Part of a small language model's weights: LayerNorm before each block, biases.
MLP neurons of a small language model. Each row is named by its layer, matrix (down: output weights) and neuron, and shows model dimensions 144-239. Each number is 128 + 32 x the weight over its row's rms, rounded and kept within 0 to 255. A neuron's up and down rows have the sign that makes its largest values positive.
A block is one neuron, or neurons of one layer that tend to fire together. Before each block is what it responds to, as a language model described it from the Wikipedia text at the highest values.

Final token of a predictable multi-token item just before punctuation: last piece of place names (Ariz-ona, Ver-mont), final year digits in dates (201-5), closing parentheses after nationality codes in tables.
L6.down93 [120 100 126 162 151 118  77 153 135 121 122 144 117  88 117  95 163 135 165 129 124  93 136 115 131 127 103 195  63 119 107 127 191 133 122  96 132  80  76 138  92 138 139 125 159 125 116 113 142 178 112 125 148 131  96 142 164  43 157 138 164  73  75 106 145 134 163  82 159 120  82 159 128 179 173 157 114 195 136 107 130 104 123  99  79 153 198 140 151 159  87 159 114 104 123 104]
L6.down201 [115 181 159 140 136  94 155 108  48 139 164 132 112 145 160 129 135 169 159 134 163 128 120 142 143 139 131 148 174 143 107 120  83 179 100 106 103 135  57 136 157  97 104 145 145 117  67 139 153 165  82 169 141  48 150 102 162 169  71  91 147 105 132 126 120 112 150  84  85 155 131 147 148 132 138 105  92 112 172 129 207  94  94 171 114 107  83 159 105  94  90 111 155 122 145 127]
L6.down512 [129 111 115 152 115 157 187 168 124  98  85 169 112  89 123 134  98 211 184 107 108 137 164  62  79 156 174 123 142 131 116 152 141 142 101 133 182 122 148 133 129 166 151 132 153  91 156 159 148 148  63 125  64 163 136 109 129 137 128 134 158 112 117 124 150 114 102 129 126 107 134  92 198 207 135 176 170 162 130  88 149 135  98 152 146 116 101 142 163  96  86 123 104 160 141  88]
L6.down595 [126  72 129 114 123 173 111  84 111 150 157 114 147 170 103 115 112 121 157 128 161 148 134 146 207 119 167  88 110  84 155 107 162 199 139 101 133 151 112 137 120  79 166 134 169 115  77 147 156 112 165  85 152 125 115  89  93 137  79 120 141 141 116 150 127  95 135 124 126 178 162  71 142  78  97 129  86 113 104  96 162 112 161 137 147  74 100 145 217  95  84 121 157 220  89 181]

Prepositions and place words such as in, through, of, central, downtown, State, right before a named city, state or region, e.g. in Beaver, through Picayune, Downtown Canton.
L6.down56 [165 132 107 109 154  92 161 134 114 120 147 114 129 124 111 121 153  94 111 164 172 140 139 171 127 183  86 156 129 106 113 108 144 142 171 166 155 109 131 131 127 134 154 129  99 121 164 132 112 144 116 146 145 128 148 148 171 137  82  33 149 167 127 119  72 107 118  95 157 126  94 129 144 128 132 168 134  94 102  91 102 108  71 137 125 116 168 148 137 181  76 160  79 121 186 146]
L6.down412 [129 142 139 107 134 145 133 159 194 183 129 118 111  92 140 170 166  97 124 176 157 126 136 121 155 107  93 125 116 152 147 121 107  68  86 155 120 137 133  82 112 186 129 159 142  96 143 100 121 206 114 130 139 115  96 125 111 130 146 151 159 153  97 123 182  94 108 136 125 129 117 129 203 113  90 128 162 159 142 113 117 150 128 123 139 144 190  74  86 157 149 153  59 107  88 146]
L6.down475 [131 123 159 114 125 153  97 153  59 110 123  98 149 106 104  75  95 141  73  53 175 146 140  91 128 124 146  63 142  83 143 182 147 133 151  74 101 127 117  85 166  68 176 138 127 102 132 127 198 126 217  97 168 165 123 130 176 100 125 118 118 185 130 185 128 131 180 138 112 140 151 146 119 129 130  68 179 111 127 115 168  87 158 136 142 150 110 128 173 120 115  97 158 181 147 154]
L6.down647 [176 152 129 107  71 113 108 132  33 100 103 112 153 129 126  60 128 111  96 144 161 127 106  85 111 140 169 113 101 120 160 143 109 179 131  99 139 122  81 197 151  83  93 149  67 137  96 138 192 119 155  64 131 149  81 121  75 107  79 124 136 135 192 115 114 100 154 116 128 172 144 117 154 116 107 133 153  24 137 151 129 127 145  91  95 110  61 113 203 104  94 134  98 184 131 166]

The "of" in "University of" before a place name (Michigan, Chicago, Oxford); weaker on commas after college names and table-header pipes.
L3.down51 [137 138 130  96 147 145 147 168 157 202 118 147 155 164 132 138 171 119 132  89  71 133 128 151  72  89 124 123 104 142 100 103  72  91 134  80  99  92 126 196 117 122 143 161 176 106  92 175 109 107 132  47 135  87 155 150 145 117 130 147 127 138 150  86  75  40 123 180 152 162 156  91 132 106  94 142 147 182 157  69 135  86 133 127  59 153 159 136 158  85 103 115 161 103 165  62]
L3.down334 [152 111 128 117 130 131 175 123 161 155 123 151 157 163  71 113 112 143 116 158 161 127 158  85  77 132 142  80  66 148 140 115  95 131 111  72 157 159 131 120 153 136 115  77 138  92 135  96 119 133 138 133 118 157 122  84 150 164 113 157  99 153 145 116 156  53 145 112 135 144 152  93 134  87 114 138 127 126 159 163 118 133 161 153  56  94 155 160 111 120 123 105  90 128 119  97]

Tokens inside or joining place names, like the comma in "Moscow, Russia", "British Columbia", "Beij-ing", "Republic of", in bios and event tables.
L9.down23 [131 108 124  85 115  99 118 129  65 134 124 140 160 143  65  97 144 103 108 108 147 134 142 140 159 142 111 135 109 164  58 132 175 166 144 142 158 118 147 156  70 143 170  78 146 123  82 137 108  91  97  88 116  85 197 180 161 111 148 117 147 140 125 117 109 185 156 107  97 111  71  74 149 145 122 163 221  49 196 131 102 110  56 107 176 121 116  93 187 125 181  72  92 129 170 138]
L9.down45 [100 167  66 160 112 110  54  86 119 128 136 130 118  80 151 144 160 110 192 155 170  77 106 112 152  89 163 137  95 130 158 128 157 139  61 123 204 134 106 133 147 164  99  77 163 223 129  99  86 114 113 121 120  80 187 134 125 153 201 145 123 145 152 140 175 170 116 150 111  89 150 120 117 156 173 120 129 124  61 152  82 142 116 136  59  90 108 138 108 117 129  90  95 121 138  56]
L9.down84 [145 123 123 157 107 145 131  76  99 101 121 161 107 154 126 151 179 129  95 136 131 157 198 116 116 138 107 151 173  97 133  75 165 136  77 169 146 103 109 104  75 132 141 131  78 161 118  99 146 142 121 109 104 132  96 120 117 142 101  84 167 139 132 208 157 162 136 140 147  77 127 105 109 146 140  74 175 114  93 134 124 134 156 177 113 184 166 210 165 227  91 141 134 152 113 155]
L9.down89 [ 51 143 136 150 146 142  70 130 131 132 196 118 161 111 121 180 117  91 132 168 123 147 172 143  76 123 114 139 153 119 136 122 175 129 188 108  99 144  65 105 107 180 128 150  88 139 167 154 147 212  93  95 157 117 157 175  87 116 189 112 161 158 119 119  83 172  75 159 141 177 123 105 157 156 109 102 112 161 124 115 124 144  88  78 119 147 155 152  98 152  96 145  68  96 181 137]
L9.down109 [ 90  86 117 117 151 114 141  71  80  74 139 126 140 112  72 114 169 145 124 136 158 194 110  66 167 104 116 126 157 175  81  49 153 148  74 113 166  88  93 121 101 120  75 141 122  73 136 132 147 168 130 128  76  96 186 113 107  79 115 155 166 136 137 131 139 104 128  92  78 125  96  85 194 186 178 100 186 115 163  77 119  85 112 137 171 117 203 114 149 152 126 103 133 129 123 136]
L9.down130 [124 147  91 177  85  60 126 165  96 185  81 134 150  98 121 146 126 163 211 145 145 114  90  92 161 180 117 138 141 177 118 106 121 134 104 117 101 131 118 145 115 146 140 172 106 153 189 144 199 104 157 130 118 143 139 143 116 100 175 133  81 177 122  71 123 122  67 109 130 127 118 154 110 192 116 131 147 110 125 115 169 112  77 102 147 158 100 123 136 131 129 169  92 130 125  99]
L9.down344 [ 96 127 110 164 163 164 123  87 139 129 106 145 168 141 194 159 130 106 136 166 161 132 190 168 187 123 136  99 193 149 151 150 170  99 126 103 138 145 140 162 129  74  99 166 178 205 141 140 157 106 151 121  99 129 159  67  62  65 145  74 118 124  78 147 122  62 104  78 129 173 126 123 105 179 132 108 105  99 105  40  88 154  95 139  98 128 121 119 133 157 160 125 119 153  89 160]
L9.down459 [174 148 145  83 172 102  63 124  57 106 113 105 115 109 164 188  74 124 117 121 139 165 119 124 160 165 145 198 109 101 133 115 114 113 177 191 140  99 138  86  99 170 115  35  98 115 138 161 132 128 104 109 109 102 145 141 166 111 122 156 150  91 109 115 146 119 126 135 145 111 185  59  99  74 127 108 158 112 200 130 134 122 114 141  60 125 168 138 154 114 118 122 122 127 116 122]

Prepositions right before a place or other anchoring noun phrase, especially in opening definitions: a town in, along the, banks of; occasionally word-piece endings like -er.
L3.down170 [ 87 149  86 106  97 191 131 149 165 102  90 197 174 157 111 149 131  70 152 139  83 133 105  94 149 135 146 174  87 124 172  98 133 133 131 114 147 140  57 135 148 191 124 153 148 140  75  83 129 113 126 124  75 104 145 148 109 178 112  57 114 134 127 124 110 168 114 171 109 116 155 132 154  59 123 173 154 125 169 164 184 158 168  97  99 153 125  97 130 134 100 136 121 152 159 126]
L3.down487 [ 57 121  75 171 108 137 132 116 133 171 151 183 107 131 119 179  77  69 136 181 133 170 144 135 149 154 120 197 100 138  77 154 156 113 111  93  76 107 172 145 208 107 141  68 144  79 156 131  98 129 200 174 144 212  94 148 127 132 143  94 176 204  80  86 149 128 106  99 120 105 161 115 160  83 167 116 132 139 115  72 119 143 108 107 127 203 184 133 121 200 133 122 159 128 109 107]